config.toml
n_layer = 14
d_model = 512
n_head = 6
n_kv_head = 3
head_dim = 128
d_mlp = 2048
vocab_size = 8521
activation = "swiglu"
norm = "rmsnorm"
norm_place = "pre"
norm_eps = 1e-05
positions = "rope"
rope_base = 500000.0
rope_fraction = 1.0
qk_norm = false
attn_scale = 0.0884
bias = "qkv"
tie_embeddings = false
parallel_block = false
init = "normal"
init_std_qkv = 0.0247
init_std_o = 0.0
init_std_up = 0.0247
init_std_down = 0.0
optimizer = "adam_variant"
lr = 0.00058
lr_mult_o = 1.29
beta1 = 0.9
beta2 = 0.95
lr_head = 0.00924
grad_clip = 2.0
warmup_steps = 540
schedule = "wsd"
decay_fraction = 0.262
decay_shape = "sqrt"
final_lr_fraction = 0.0
batch_tokens = 65536
seq_len = 512
doc_mask = true
train_tokens = 519600000
steps = 7929
dataset = "wikipedia_en"
MLP neurons of a small language model. Each row is named by its layer, matrix (gate and up: input weights) and neuron, and shows model dimensions 224-319. Each number is 50 + 12 x the weight over its row's rms, rounded and kept within 0 to 99. A neuron's up and down rows have the sign that makes its largest values positive.
After each neuron's rows, "fires after" lists the tokens most often just before its 100 highest values on Wikipedia text that the model never trained on.

L2.gate1721:45 61 54 63 55 20 41 32 58 55 55 54 35 83 37 61 50 56 49 72 30 50 57 53 44 35 94 44 56 42 41 43 47 56 46 55 64 42 61 62 58 54 72 63 68 36 32 39 43 47 47 40 58 45 64 36 33 65 49 24 56 34 71 51 29 48 64 49 51 30 49 62 55 59 39 39 50 57 56 44 52 61 67 54 67 28 66 67 56 39 44 70 45 44 65 42
L2.up1721:35 48 71 63 46 42 57 34 60 52 59 29 56 40 59 45 44 61 62 62 62 55 40 45 45 50 57 48 19 34 51 70 57 49 60 39 45 56 43 43 55 39 66 50 42 36 68 51 38 45 37 73 40 48 53 44 58 70 63 39 55 66 51 24 62 55 51 54 25 57 56 47 36 43 74 44 47 32 41 60 55 51 59 47 49 64 56 45 49 59 63 19 55 30 82 39
fires after: "\n", " \"", "-", " |", " ("

L2.gate1828:66 34 44 51 51 40 34 26 37 55 55 56 61 46 56 77 49 64 49 33 38 46 66 40 52 31 74 60 22 34 29 66 40 51 62 48 51 42 70 46 55 53 51 60 56 48 61 47 56 34 41 33 40 68 30 55 46 48 52 30 39 54 36 42 48 50 55 32 64 59 54 54 39 59 66 49 43 39 69 65 60 40 49 51 67 52 60 76 60 36 50 48 44 34 45 35
L2.up1828:31 50 65 64 52 48 57 68 52 42 52 38 51 54 72 53 41 65 74 58 57 34 53 50 42 52 52 66 54 58 66 37 58 52 49 51 41 58 51 35 69 27 64 45 48 65 51 66 45 36 35 56 34 53 59 57 38 46 28 39 53 56 61 70 57 63 58 61 26 32 47 65 46 43 64 16 51 47 43 55 74 80 60 47 57 56 56 53 46 53 60 32 55 57 61 33
fires after: " (", " \"", " e", "\n", "°"

L7.gate766:62 67 49 49 44 52 46 38 60 23 47 42 47 31 64 37 54 58 48 34 53 61 49 43 45 48 53 40 30 64 60 49 55 75 50 32 35 45 56 17 37 34 57 46 10 42 83 69 27 36 62 48 55 56 50 58 41 46 72 55 32 52 40 41 47 71 43 44 40 46 46 68 43 52 35 50 46 44 57 57 32 40 47 60 26 53 70 67 45 41 42 58 29 39 49 47
L7.up766:42 48 36 46 62 52 39 71 38 56 47 50 36 36 26 44 28 60 49 50 42 50 53 34 53 25 40 52 53 45 45 73 61 31 30 52 40 47 50 45 47 32 31 43 70 43 43 34 56 58 63 56 40 50 66 61 57 34 61 59 45 32 40 58 41 44 41 70 45 51 49 29 59 58 58 45 30 44 57 45 57 73 57 57 37 59 49 54 57 47 43 48 57 63 67 37
fires after: " |"

L2.gate88:54 44 43 52 36 44 47 55 30 32 57 66 66 52 75 59 58 56 38 77 34 51 64 38 54 41 47 55 71 49 33 50 39 73 43 58 31 33 50 32 63 30 53 58 36 33 52 77 47 66 38 65 52 53 63 57 56 69 61 45 51 33 54 43 45 75 56 50 55 43 68 32 26 35 43 65 43 57 61 63 53 63 31 32 44 56 45 65 32 44 44 58 66 52 61 39
L2.up88:57 53 49 40 50 35 54 53 37 33 45 80 57 49 53 65 24 43 72 85 51 48 74 58 47 32 53 28 45 69 66 60 39 44 48 46 57 38 34 60 64 72 53 56 48 40 45 66 70 47 44 48 49 49 33 67 59 43 56 52 51 56 51 32 49 68 49 35 43 30 41 47 29 39 47 55 53 64 66 68 51 59 59 71 71 35 52 49 38 48 51 86 38 41 46 50
fires after: " in", " of", " to", ",", " |", "),"

L2.gate400:34 22 52 66 37 50 25 52 42 54 53 54 40 55 71 60 51 42 44 56 38 44 49 56 32 61 59 44 52 35 65 56 45 45 52 42 44 61 75 54 58 47 62 37 81 54 46 56 49 58 40 49 65 53 46 84 36 35 50 44 65 68 52 53 35 53 60 35 62 46 57 38 55 32 88 41 32 55 54 73 59 51 63 46 55 44 60 43 20 61 62 60 54 15 47 35
L2.up400:52 58 63 41 64 35 47 71 27 39 47 45 58 63 60 43 76 29 58 33 52 37 41 53 62 70 62 59 45 43 55 57 47 50 68 50 52 49 68 50 58 41 30 52 57 51 69 48 80 51 41 47 30 69 50 46 41 70 42 50 47 56 39 38 78 45 60 33 54 62 67 45 67 65 63 45 44 33 49 41 54 88 42 42 63 70 68 50 51 47 43 51 45 70 63 56
fires after: " \"", " (", "-", "\n", " +"

L2.gate503:27 53 39 66 28 34 34 37 67 49 66 47 39 67 53 58 54 67 55 60 58 43 61 43 54 49 51 80 34 44 69 36 54 29 63 42 44 60 55 33 52 42 48 73 51 70 82 64 61 59 30 43 51 69 48 43 41 57 38 44 44 43 65 50 46 49 52 40 79 66 63 55 54 51 62 42 41 42 46 61 44 52 50 38 50 60 71 69 33 64 53 45 47 49 49 53
L2.up503:56 50 57 57 47 54 49 74 43 34 43 75 49 49 48 57 49 38 56 51 41 60 42 35 63 36 60 13 62 45 44 69 53 50 57 63 33 53 53 68 36 41 41 35 42 52 69 43 62 63 69 33 38 55 68 55 61 52 49 49 41 56 51 55 36 52 34 37 59 62 42 43 61 48 52 43 59 57 58 37 41 85 42 56 50 65 26 60 49 56 24 49 58 45 61 55
fires after: " l", " L", "°", " Q", "-St"

L7.gate797:55 55 43 79 63 55 54 53 70 35 37 53 52 26 63 43 65 56 32 44 33 61 51 51 56 58 41 52 53 50 48 53 52 30 61 50 43 73 60 62 53 45 41 29 32 56 59 66 87 37 53 48 60 58 48 46 48 36 58 32 24 38 38 50 60 57 75 32 75 29 55 58 56 52 67 54 55 51 62 39 44 46 58 42 40 56 58 58 41 41 67 29 57 36 58 50
L7.up797:54 39 38 64 36 39 52 48 44 42 36 43 57 32 57 46 48 61 53 35 37 42 39 49 56 54 63 31 37 30 63 40 49 44 60 45 49 64 42 57 67 51 25 44 46 28 55 40 66 49 29 44 62 51 54 52 27 68 62 52 67 61 37 59 45 47 79 46 73 55 49 55 50 65 28 53 40 56 51 53 72 37 75 56 67 42 62 38 56 58 59 37 48 60 61 51
fires after: " S", "S", " (S", "L", " s", "Q"

L7.gate552:52 47 56 37 44 23 34 44 52 28 39 35 26 45 72 48 63 50 72 37 46 62 44 47 50 54 36 54 48 53 73 55 60 43 47 60 49 51 58 75 47 26 51 47 33 63 59 55 43 27 47 44 45 74 46 45 59 26 55 71 52 57 64 57 64 39 45 36 50 47 46 52 62 42 69 63 40 41 52 53 62 33 37 49 40 60 64 42 51 47 64 64 50 55 51 40
L7.up552:29 35 51 75 42 58 56 55 44 64 62 55 66 42 65 58 42 48 48 65 64 51 55 36 54 51 68 54 62 59 41 30 39 47 61 51 39 79 24 15 66 49 50 53 69 58 51 48 76 81 40 46 48 41 49 65 46 51 40 23 71 53 56 63 53 56 48 55 34 54 52 45 53 51 47 47 60 48 34 49 57 54 68 84 45 47 47 57 47 39 51 36 47 50 36 30
fires after: "\n"

L2.gate1243:21 40 60 62 56 52 41 27 52 56 42 52 54 36 56 42 26 66 59 62 41 49 59 55 37 56 46 52 51 33 44 64 39 54 45 36 28 58 41 52 50 29 74 55 35 58 57 32 47 66 51 50 58 66 44 61 39 48 59 42 57 37 63 52 36 46 75 49 39 54 50 59 45 51 44 43 46 65 55 50 53 42 52 47 46 25 37 32 34 50 38 36 46 56 52 55
L2.up1243:43 62 71 51 48 68 38 52 45 50 44 49 66 53 46 32 52 51 60 40 61 61 59 50 46 56 43 49 37 33 46 59 65 48 23 70 59 67 59 59 46 39 66 31 24 60 51 55 35 71 27 59 32 65 41 57 24 42 66 53 47 59 52 36 41 64 54 36 39 57 53 55 55 43 65 45 58 36 58 54 47 46 33 41 30 30 36 49 40 48 59 38 59 39 64 57
fires after: " |", " the"

L2.gate315:37 45 50 75 60 50 42 47 62 55 46 45 69 52 63 38 28 67 58 52 30 67 56 75 52 35 70 47 54 60 62 49 45 53 59 50 43 66 72 53 70 42 48 40 56 67 74 44 56 26 51 43 46 70 45 45 29 43 50 61 49 60 70 52 58 70 49 41 46 65 53 49 37 48 43 35 38 29 41 74 59 51 59 34 43 62 54 56 48 47 64 66 39 38 45 36
L2.up315:36 72 44 67 45 58 62 57 51 56 55 46 80 53 70 14 44 50 23 58 33 69 63 50 61 37 55 38 55 63 63 57 39 60 53 46 54 48 69 43 36 63 35 57 64 39 70 58 48 51 71 49 50 43 57 50 38 68 43 73 42 51 72 48 46 61 55 42 34 60 44 43 52 45 51 39 43 43 40 73 47 53 64 44 49 44 52 55 54 53 60 51 51 53 59 56
fires after: " K", " |", " G", "k", " dr", " W"

L7.gate356:29 44 66 56 56 44 56 39 50 27 27 45 58 36 71 33 50 64 41 42 46 48 43 44 28 48 21 18 48 50 51 62 48 78 55 32 45 54 42 17 46 43 47 44 43 52 51 49 50 62 68 64 50 52 65 45 35 65 47 27 38 57 37 55 34 67 67 42 62 77 74 47 48 65 59 42 50 25 21 43 44 66 57 39 61 44 37 42 04 37 46 45 60 53 60 60
L7.up356:41 55 61 48 50 35 47 53 39 54 65 49 42 32 49 30 45 67 49 43 64 62 60 40 55 65 55 45 45 34 49 69 76 52 64 57 44 46 15 50 28 42 50 61 37 46 45 54 40 65 38 42 44 59 53 52 54 51 53 48 36 33 42 30 63 65 61 42 46 50 74 59 42 43 47 14 26 69 57 47 58 48 50 39 39 62 37 45 52 57 53 42 54 69 38 55
fires after: " |", " t"

L2.gate25:43 68 50 25 49 56 56 68 50 50 44 44 19 58 30 38 49 43 38 57 57 48 65 27 45 40 68 31 40 39 44 61 60 54 32 53 60 31 39 44 25 73 65 44 43 63 35 71 53 63 72 20 47 22 57 47 41 65 30 40 43 63 48 35 36 49 47 66 43 46 59 48 71 66 36 53 71 43 67 52 39 56 38 55 69 43 38 42 56 47 53 69 46 69 15 66
L2.up25:81 57 50 46 44 52 55 36 51 33 60 54 60 48 36 63 65 59 47 58 44 49 51 50 47 37 41 62 60 60 52 48 68 54 74 30 54 55 44 30 45 46 44 44 63 73 52 49 61 40 66 83 33 55 23 54 46 51 40 81 55 24 57 39 69 50 50 60 25 66 60 45 27 53 71 62 58 43 51 53 52 45 40 28 35 54 68 55 38 63 68 42 57 66 39 50
fires after: " 192", " (19", " 197", "-19", " 199", " 198"

L2.gate827:65 64 32 44 43 70 53 40 49 46 61 62 64 43 49 46 57 49 25 34 23 43 50 41 43 33 53 46 63 22 68 36 70 85 58 35 50 49 57 45 61 38 36 52 45 47 54 62 63 54 49 41 37 53 45 34 42 38 50 47 40 56 55 47 49 39 34 44 53 45 57 35 65 52 51 40 54 39 40 54 30 34 45 40 64 73 52 41 46 34 57 47 46 20 43 43
L2.up827:42 63 64 58 54 63 32 71 48 36 40 42 42 60 50 51 67 43 39 48 64 21 50 40 45 49 43 67 29 35 42 61 44 63 46 41 46 48 66 33 74 33 69 53 47 38 61 43 36 66 31 48 35 42 59 50 70 54 53 58 48 58 76 45 69 71 62 47 24 61 74 37 42 38 64 50 52 60 55 34 52 66 54 46 44 65 46 26 50 61 43 54 50 56 69 47
fires after: " (", " \"", "-", "/"

L2.gate267:41 36 59 57 47 56 45 47 46 26 58 20 66 34 61 61 46 58 35 37 63 51 49 50 47 30 53 46 54 57 46 60 50 38 62 46 62 53 71 46 70 44 59 28 45 53 53 47 46 46 46 54 61 72 48 50 27 45 59 60 45 72 58 31 54 30 80 50 35 52 44 44 53 19 53 53 59 58 39 53 56 53 39 44 69 54 51 35 49 73 69 45 58 63 45 45
L2.up267:70 67 58 60 45 59 40 55 58 33 59 51 52 59 69 41 52 52 47 44 78 53 60 72 47 55 50 46 55 71 33 20 49 33 57 46 40 59 48 42 69 36 66 73 49 43 67 47 52 46 42 59 78 57 59 57 44 55 58 42 58 42 49 59 67 55 36 59 43 37 54 44 44 40 54 66 40 53 40 60 56 63 47 64 37 71 46 57 39 51 33 48 40 53 64 20
fires after: " p", " d", " pre", " P", " re"

L2.gate983:52 22 63 61 40 46 52 35 30 45 52 64 47 55 56 35 67 51 37 28 38 59 58 38 58 74 27 61 35 68 39 44 48 45 43 39 57 58 52 57 35 39 62 58 34 51 59 41 44 31 72 67 59 61 50 51 32 70 35 39 18 62 43 55 51 53 62 63 47 38 43 73 48 47 56 42 62 46 53 66 54 43 61 63 62 66 50 79 71 49 50 48 43 53 42 46
L2.up983:55 67 72 55 44 41 60 53 40 66 58 62 52 54 47 49 50 67 72 50 49 33 61 30 58 35 65 41 50 26 44 54 56 81 41 59 49 58 55 54 56 56 37 26 54 42 61 67 51 56 44 58 44 45 57 35 73 50 49 47 63 50 44 60 61 39 37 57 56 55 49 46 69 49 25 63 49 48 48 37 54 60 49 47 51 60 44 51 41 39 68 72 60 39 34 44
fires after: "n", "l", "′", "°", "c"

L7.gate1620:58 50 44 60 31 49 29 55 51 49 63 57 58 51 39 47 36 66 36 36 51 55 68 34 52 51 46 31 55 39 53 57 63 35 59 55 53 42 64 52 48 28 41 29 36 50 57 62 50 62 55 52 58 64 42 25 25 57 48 48 34 31 62 57 66 62 60 48 50 52 59 56 64 44 49 65 46 69 35 52 55 46 62 36 34 68 42 46 58 45 72 48 17 44 52 62
L7.up1620:62 44 49 35 52 59 44 41 43 54 48 34 47 42 55 70 52 64 47 51 57 42 24 40 44 46 46 56 50 51 34 44 54 46 61 50 33 57 38 49 54 46 43 53 48 51 36 42 58 45 55 53 50 36 47 50 42 68 67 42 17 53 81 52 57 41 59 59 37 54 46 55 67 66 62 56 42 57 49 64 42 54 45 48 55 34 43 49 60 47 38 50 56 59 44 55
fires after: " m", " s", " S", " (S", " j"

L2.gate751:67 60 58 61 54 52 59 47 55 37 55 48 42 44 66 78 46 35 60 58 47 20 36 42 32 54 43 58 44 65 30 37 29 62 45 59 55 44 37 52 40 55 56 56 47 43 68 79 50 31 46 35 34 48 52 41 50 63 68 39 51 38 46 37 42 57 64 50 32 60 55 45 42 46 37 55 34 67 39 56 48 38 46 64 45 46 42 68 62 40 46 66 65 53 43 54
L2.up751:62 65 67 60 58 47 46 74 53 58 55 56 42 63 66 52 50 30 57 56 47 34 30 30 59 50 42 48 49 75 32 36 33 52 39 58 70 23 35 49 47 63 43 61 56 43 49 70 60 46 55 38 42 33 59 46 66 58 60 52 58 42 48 52 47 39 59 59 27 57 58 38 46 47 49 46 38 41 48 44 37 41 39 56 56 34 40 70 66 51 33 72 63 62 37 68
fires after: " of", " the", " in", " to", " South", " rail"

L2.gate1400:67 34 26 63 53 46 45 48 72 49 64 38 40 40 49 58 59 53 25 27 53 42 57 51 33 51 47 70 30 44 40 51 42 40 55 42 43 55 63 41 60 39 44 49 54 71 82 60 62 50 27 47 36 74 50 33 43 64 53 46 59 58 66 49 70 58 61 59 49 71 65 44 49 56 60 35 52 54 60 47 66 61 22 53 50 65 59 57 24 56 74 40 47 43 59 57
L2.up1400:53 39 28 59 57 44 43 46 39 50 46 62 47 40 55 55 51 41 67 51 43 45 36 44 60 34 45 47 43 58 65 56 66 69 48 47 45 39 47 48 76 44 55 56 55 53 46 42 56 25 49 59 36 46 53 67 64 52 58 60 50 63 63 61 59 53 64 63 36 58 31 43 50 74 60 38 73 30 49 64 51 72 57 54 50 59 69 57 47 53 25 52 55 40 47 34
fires after: " l", "°", " L", " ", "-"

L7.gate545:41 52 72 48 49 43 60 45 44 74 45 78 65 39 54 52 48 54 67 36 36 31 63 61 31 30 63 43 43 50 48 41 42 62 68 58 37 48 36 54 58 23 40 42 42 65 68 52 69 35 32 45 49 46 41 52 38 60 54 59 33 57 43 64 54 53 64 50 52 61 45 71 37 51 70 64 58 69 71 47 61 69 57 32 67 42 55 41 52 68 47 48 49 26 76 42
L7.up545:34 47 38 45 60 48 28 62 44 31 72 54 46 50 49 47 29 37 63 54 45 43 53 40 56 36 66 58 50 44 35 53 24 40 70 47 40 55 46 28 44 40 59 61 41 44 66 44 64 57 47 37 73 59 48 52 39 64 40 28 73 33 72 43 47 61 33 61 33 47 42 54 63 49 46 43 37 54 40 47 61 33 30 67 60 54 63 67 24 64 40 56 53 75 42 44
fires after: " |", "\n", " ", " 0"

L7.gate1609:47 53 47 63 46 28 24 49 71 56 45 53 48 49 52 62 28 69 46 58 42 46 56 31 61 53 48 22 43 51 51 51 46 55 49 71 51 63 79 59 44 61 30 48 43 35 36 50 76 57 71 53 56 62 42 32 54 46 51 36 36 56 52 72 48 51 63 43 64 60 58 52 73 53 63 41 44 56 54 57 44 54 61 44 38 65 56 52 60 48 38 42 59 48 48 44
L7.up1609:57 55 48 54 38 48 33 50 61 16 41 64 50 39 34 44 49 51 51 38 58 43 57 39 54 23 47 33 48 38 50 65 30 44 50 70 41 47 42 28 55 26 39 68 63 54 73 60 55 54 28 32 73 52 60 26 53 60 58 47 56 42 55 70 48 46 51 42 50 51 64 65 20 66 60 60 56 55 25 53 54 56 49 60 56 61 39 75 33 44 66 27 40 21 59 53
fires after: " s", " T", " t", " S"

L2.gate640:55 52 60 56 37 70 38 43 43 32 44 67 65 53 60 38 48 45 47 36 40 45 56 38 59 58 41 48 48 60 50 48 53 57 46 51 43 70 61 56 41 55 34 36 12 61 54 44 55 49 71 38 37 65 44 46 21 30 63 56 46 58 52 43 61 42 61 55 44 41 68 57 36 32 51 45 66 47 45 47 54 23 42 48 38 65 44 33 55 48 67 50 61 52 47 64
L2.up640:28 41 53 64 56 53 55 74 63 46 70 48 61 72 77 64 61 59 40 41 53 60 34 34 60 60 52 53 54 62 60 48 30 72 46 51 55 52 46 56 61 72 51 66 44 43 58 36 38 53 48 27 53 57 49 65 43 56 51 50 56 57 61 41 45 51 25 40 51 71 36 62 64 29 32 58 30 44 60 40 47 45 44 76 32 60 61 57 46 47 58 50 31 75 43 63
fires after: " D", " d", " P"

L7.gate878:48 46 80 41 09 51 55 48 60 51 63 54 50 48 46 43 53 65 75 44 48 51 40 30 53 54 57 44 70 50 57 62 29 48 43 56 44 61 63 52 40 51 39 45 48 51 55 36 49 51 66 48 59 44 53 74 45 39 68 41 50 60 64 67 56 46 62 65 63 70 58 60 37 58 41 49 48 67 49 68 43 45 61 46 56 76 70 55 67 40 36 58 48 18 41 39
L7.up878:44 49 46 58 63 60 40 63 60 31 50 47 46 82 47 53 66 49 48 37 56 44 38 61 48 49 53 31 60 37 65 22 48 52 49 69 45 72 42 57 51 52 62 49 53 64 45 43 61 65 51 33 44 62 59 29 56 50 19 33 65 45 66 39 49 46 36 50 50 48 56 57 59 47 71 29 29 36 33 38 52 50 49 48 62 37 45 74 22 55 70 43 44 47 45 36
fires after: "|", "\n", " ", " population"

L2.gate1013:37 65 63 56 40 36 48 46 41 62 67 29 34 60 62 54 27 51 42 56 55 37 67 60 39 62 38 49 57 55 53 34 48 26 73 35 50 50 59 50 48 54 52 56 51 53 63 37 54 54 48 56 62 59 53 40 20 47 44 44 51 44 55 49 35 42 57 46 56 42 43 50 40 44 63 37 30 45 54 76 50 39 54 40 58 55 57 45 56 51 42 38 32 42 43 49
L2.up1013:50 31 53 53 41 31 56 59 59 62 43 53 58 54 59 60 33 40 43 25 46 35 48 58 51 35 42 58 37 57 80 43 43 47 61 46 55 39 81 38 43 48 46 58 64 52 59 58 56 59 47 51 45 53 48 47 49 39 60 41 60 81 50 47 71 42 50 49 44 46 70 42 70 52 51 67 67 64 41 77 48 36 38 41 50 61 44 51 42 42 61 26 52 61 53 33
fires after: " s", " (", " p", " S", " (S", "\n"

L2.gate347:58 66 61 59 41 47 53 53 52 35 55 59 68 83 67 42 52 52 42 41 30 40 62 45 47 40 47 57 48 52 52 23 56 53 51 42 55 67 40 52 41 32 42 30 34 63 48 49 61 67 41 38 52 48 75 48 41 33 38 65 83 67 35 53 65 43 54 54 66 53 36 50 72 72 54 46 71 36 56 55 55 55 51 43 35 42 46 70 59 42 53 45 57 33 51 55
L2.up347:29 66 51 57 55 58 58 60 49 56 56 65 52 62 47 24 44 45 53 60 33 45 40 48 58 60 57 12 57 43 29 40 43 42 38 48 36 58 41 65 42 52 53 69 62 55 45 45 55 30 43 58 27 43 51 31 39 50 50 50 49 54 36 64 27 58 50 60 42 37 39 41 43 51 52 39 45 29 53 59 56 48 61 45 56 44 08 62 60 46 31 59 54 26 71 53
fires after: " K", "w", "g", "k", " R", "n"

L2.gate0:75 59 46 28 43 44 59 61 45 58 36 69 48 58 35 44 73 43 47 64 45 32 64 43 80 47 39 53 61 56 50 47 55 45 38 40 62 14 53 48 40 53 23 64 48 56 41 53 43 61 57 46 70 55 39 55 57 40 63 54 54 47 49 27 31 22 43 48 39 45 27 38 57 62 17 55 61 41 40 45 23 55 39 55 42 34 41 52 55 57 35 75 42 57 49 73
L2.up0:40 39 50 39 60 48 32 48 47 39 51 69 22 52 49 46 29 56 50 23 50 45 71 56 62 45 29 50 43 45 54 60 60 46 54 56 64 57 65 45 33 58 52 41 53 38 61 57 64 52 68 41 38 64 47 44 51 60 48 56 66 26 79 69 36 62 61 59 34 46 37 52 58 54 45 75 46 50 69 45 34 25 39 42 48 65 59 55 58 42 50 39 40 60 46 41
fires after: " (19", " 18", " (18", " 17", " 197", "-19"

L7.gate1813:42 54 44 54 49 49 59 51 52 47 32 50 48 65 74 58 55 45 51 62 74 60 59 61 28 49 46 60 20 48 52 45 51 52 63 50 66 60 63 37 40 38 50 54 52 57 65 43 53 69 29 34 45 51 42 52 41 50 43 44 46 34 62 44 25 52 44 35 58 68 55 68 64 46 43 58 37 53 65 58 39 59 28 45 45 72 53 33 39 41 64 46 70 59 48 52
L7.up1813:53 52 57 74 29 55 53 53 46 63 53 52 37 60 59 42 63 62 33 66 45 60 33 72 69 53 49 37 60 44 58 48 43 56 51 53 28 61 58 43 66 39 52 51 42 34 40 65 58 81 48 55 58 44 60 47 35 34 32 31 52 63 39 52 46 41 61 56 30 46 48 47 60 60 71 23 69 52 66 68 58 55 71 47 38 52 38 44 47 39 48 48 52 54 43 53
fires after: "\n", " 0;", " ", " (S"

L2.gate188:61 33 32 43 38 47 47 40 52 42 54 60 59 48 61 64 43 46 54 29 31 46 54 64 54 59 49 63 61 53 65 50 52 51 62 55 50 56 64 59 45 46 58 72 31 66 38 57 38 56 40 35 60 68 52 53 62 39 46 50 70 65 49 66 48 72 62 51 71 36 60 45 50 43 74 53 37 40 30 39 62 45 36 45 53 71 64 55 56 54 38 41 61 35 49 22
L2.up188:36 42 64 57 46 74 71 54 60 43 62 58 80 57 67 31 32 61 46 37 62 72 56 51 48 58 55 45 56 68 58 51 60 68 39 64 32 42 40 63 76 64 44 61 54 40 35 43 40 15 45 46 59 26 25 54 39 35 47 58 44 73 29 66 61 46 43 37 74 41 43 52 42 51 49 63 55 55 39 47 42 58 65 31 44 59 64 62 71 51 64 60 52 42 52 34
fires after: " P", " p", "°", "-", "p", " (M"

L7.gate1457:42 30 67 46 38 24 51 50 57 48 46 53 42 52 62 67 44 47 53 60 59 77 55 50 47 49 38 34 49 63 67 46 54 44 67 48 35 64 30 27 47 49 52 49 35 53 57 48 54 37 50 38 36 66 57 47 71 51 51 44 58 71 41 57 42 52 65 35 31 55 69 49 33 53 38 58 52 40 61 42 49 67 68 63 39 63 76 82 50 49 46 44 46 66 64 41
L7.up1457:36 28 63 47 32 71 66 55 54 32 53 45 73 40 57 50 51 54 61 39 43 72 65 49 70 63 63 56 59 41 54 30 51 48 52 57 41 58 49 42 61 61 49 44 33 63 36 66 74 77 65 45 53 56 70 44 24 27 36 41 81 52 56 54 44 35 58 71 56 65 48 63 75 29 50 55 41 57 43 43 55 64 53 60 62 46 63 29 39 41 68 42 47 40 65 49
fires after: "\n", "es.", ".", "i.", ")."

L2.gate1132:25 42 64 29 62 40 54 39 48 42 55 42 43 42 38 63 40 45 35 35 48 66 69 55 58 52 51 43 56 72 60 27 62 48 45 52 59 63 88 67 69 65 43 43 48 56 40 49 54 46 56 50 48 46 47 51 37 42 31 48 58 66 64 24 54 54 52 44 53 53 39 67 38 36 46 61 56 55 10 70 55 46 52 41 41 35 42 67 45 38 53 64 49 63 44 33
L2.up1132:46 56 65 56 55 35 64 63 57 55 51 65 65 56 45 58 56 73 75 49 47 69 40 37 60 69 65 43 50 31 78 61 52 58 49 54 35 82 53 60 45 56 47 35 68 34 54 55 47 50 54 56 51 67 79 46 41 50 40 76 30 52 52 82 36 70 59 28 50 50 33 39 62 51 54 38 45 22 46 49 42 57 42 39 51 46 72 49 55 70 42 64 49 51 56 55
fires after: "′", "°", "′0", "–19"

L2.gate1596:66 67 38 53 51 17 74 55 32 57 51 52 22 44 40 54 54 42 43 51 32 61 48 48 68 49 48 46 40 45 66 45 70 47 68 63 28 48 76 51 42 49 53 53 28 62 21 58 59 42 68 49 33 42 32 38 65 20 51 35 70 37 50 47 57 44 59 45 45 60 57 48 57 28 50 65 46 41 34 40 39 47 40 45 58 44 50 25 46 47 36 56 51 48 42 47
L2.up1596:36 56 42 61 54 35 68 65 47 43 40 53 38 55 66 63 46 71 37 59 57 47 55 33 68 51 54 39 51 23 49 62 53 49 64 59 48 51 52 42 51 60 51 32 67 56 39 52 56 80 58 41 63 70 44 35 32 53 23 47 62 62 48 49 49 37 58 50 47 66 39 54 64 47 58 57 61 42 57 59 64 49 48 46 40 44 46 38 38 52 31 52 41 45 41 48
fires after: "\n", " =", ".", "k", "ran"

L2.gate1348:62 44 48 36 63 47 44 43 35 41 54 57 26 43 69 37 28 55 27 54 39 50 38 54 42 50 58 39 45 49 57 61 53 75 48 58 46 43 56 31 61 56 44 33 36 47 51 43 36 59 50 45 64 40 63 64 47 70 66 63 46 53 55 34 62 44 63 63 41 55 45 46 49 79 48 41 47 55 50 61 47 45 25 46 36 53 58 67 31 45 47 71 44 56 57 61
L2.up1348:47 50 45 66 51 47 54 65 50 35 53 60 46 63 47 80 45 64 36 57 65 59 44 39 48 69 70 67 49 51 42 29 54 62 40 42 38 71 46 51 55 46 47 62 54 48 68 30 46 57 33 53 36 53 66 34 50 49 39 21 48 46 55 70 56 79 43 49 69 56 46 57 52 40 56 43 31 42 39 57 49 60 56 57 59 63 66 44 35 42 40 40 52 43 68 19
fires after: " |", "\n", "|", "°", ";", "S"

L2.gate661:61 61 62 63 44 22 54 32 41 53 51 37 42 46 51 57 73 50 61 43 48 59 59 66 52 48 53 55 70 42 42 40 42 47 55 60 42 47 58 47 39 33 63 32 63 52 52 58 57 43 49 61 51 56 54 50 46 57 52 33 49 29 40 44 58 57 27 60 40 50 34 58 50 57 39 55 72 28 56 46 41 56 33 55 40 35 56 49 64 61 27 47 32 45 38 48
L2.up661:62 69 64 54 62 45 60 47 33 45 66 63 57 56 47 55 60 62 55 48 33 61 42 54 55 66 70 41 54 49 42 53 59 55 56 76 47 37 52 43 59 59 56 60 68 33 60 62 50 48 64 47 54 42 45 39 63 53 50 52 45 55 56 39 50 42 34 66 63 51 59 21 69 60 43 47 63 36 63 26 50 62 37 60 56 48 72 44 44 73 42 58 41 54 22 46
fires after: "c", " C", " cl", "l", " l", "er"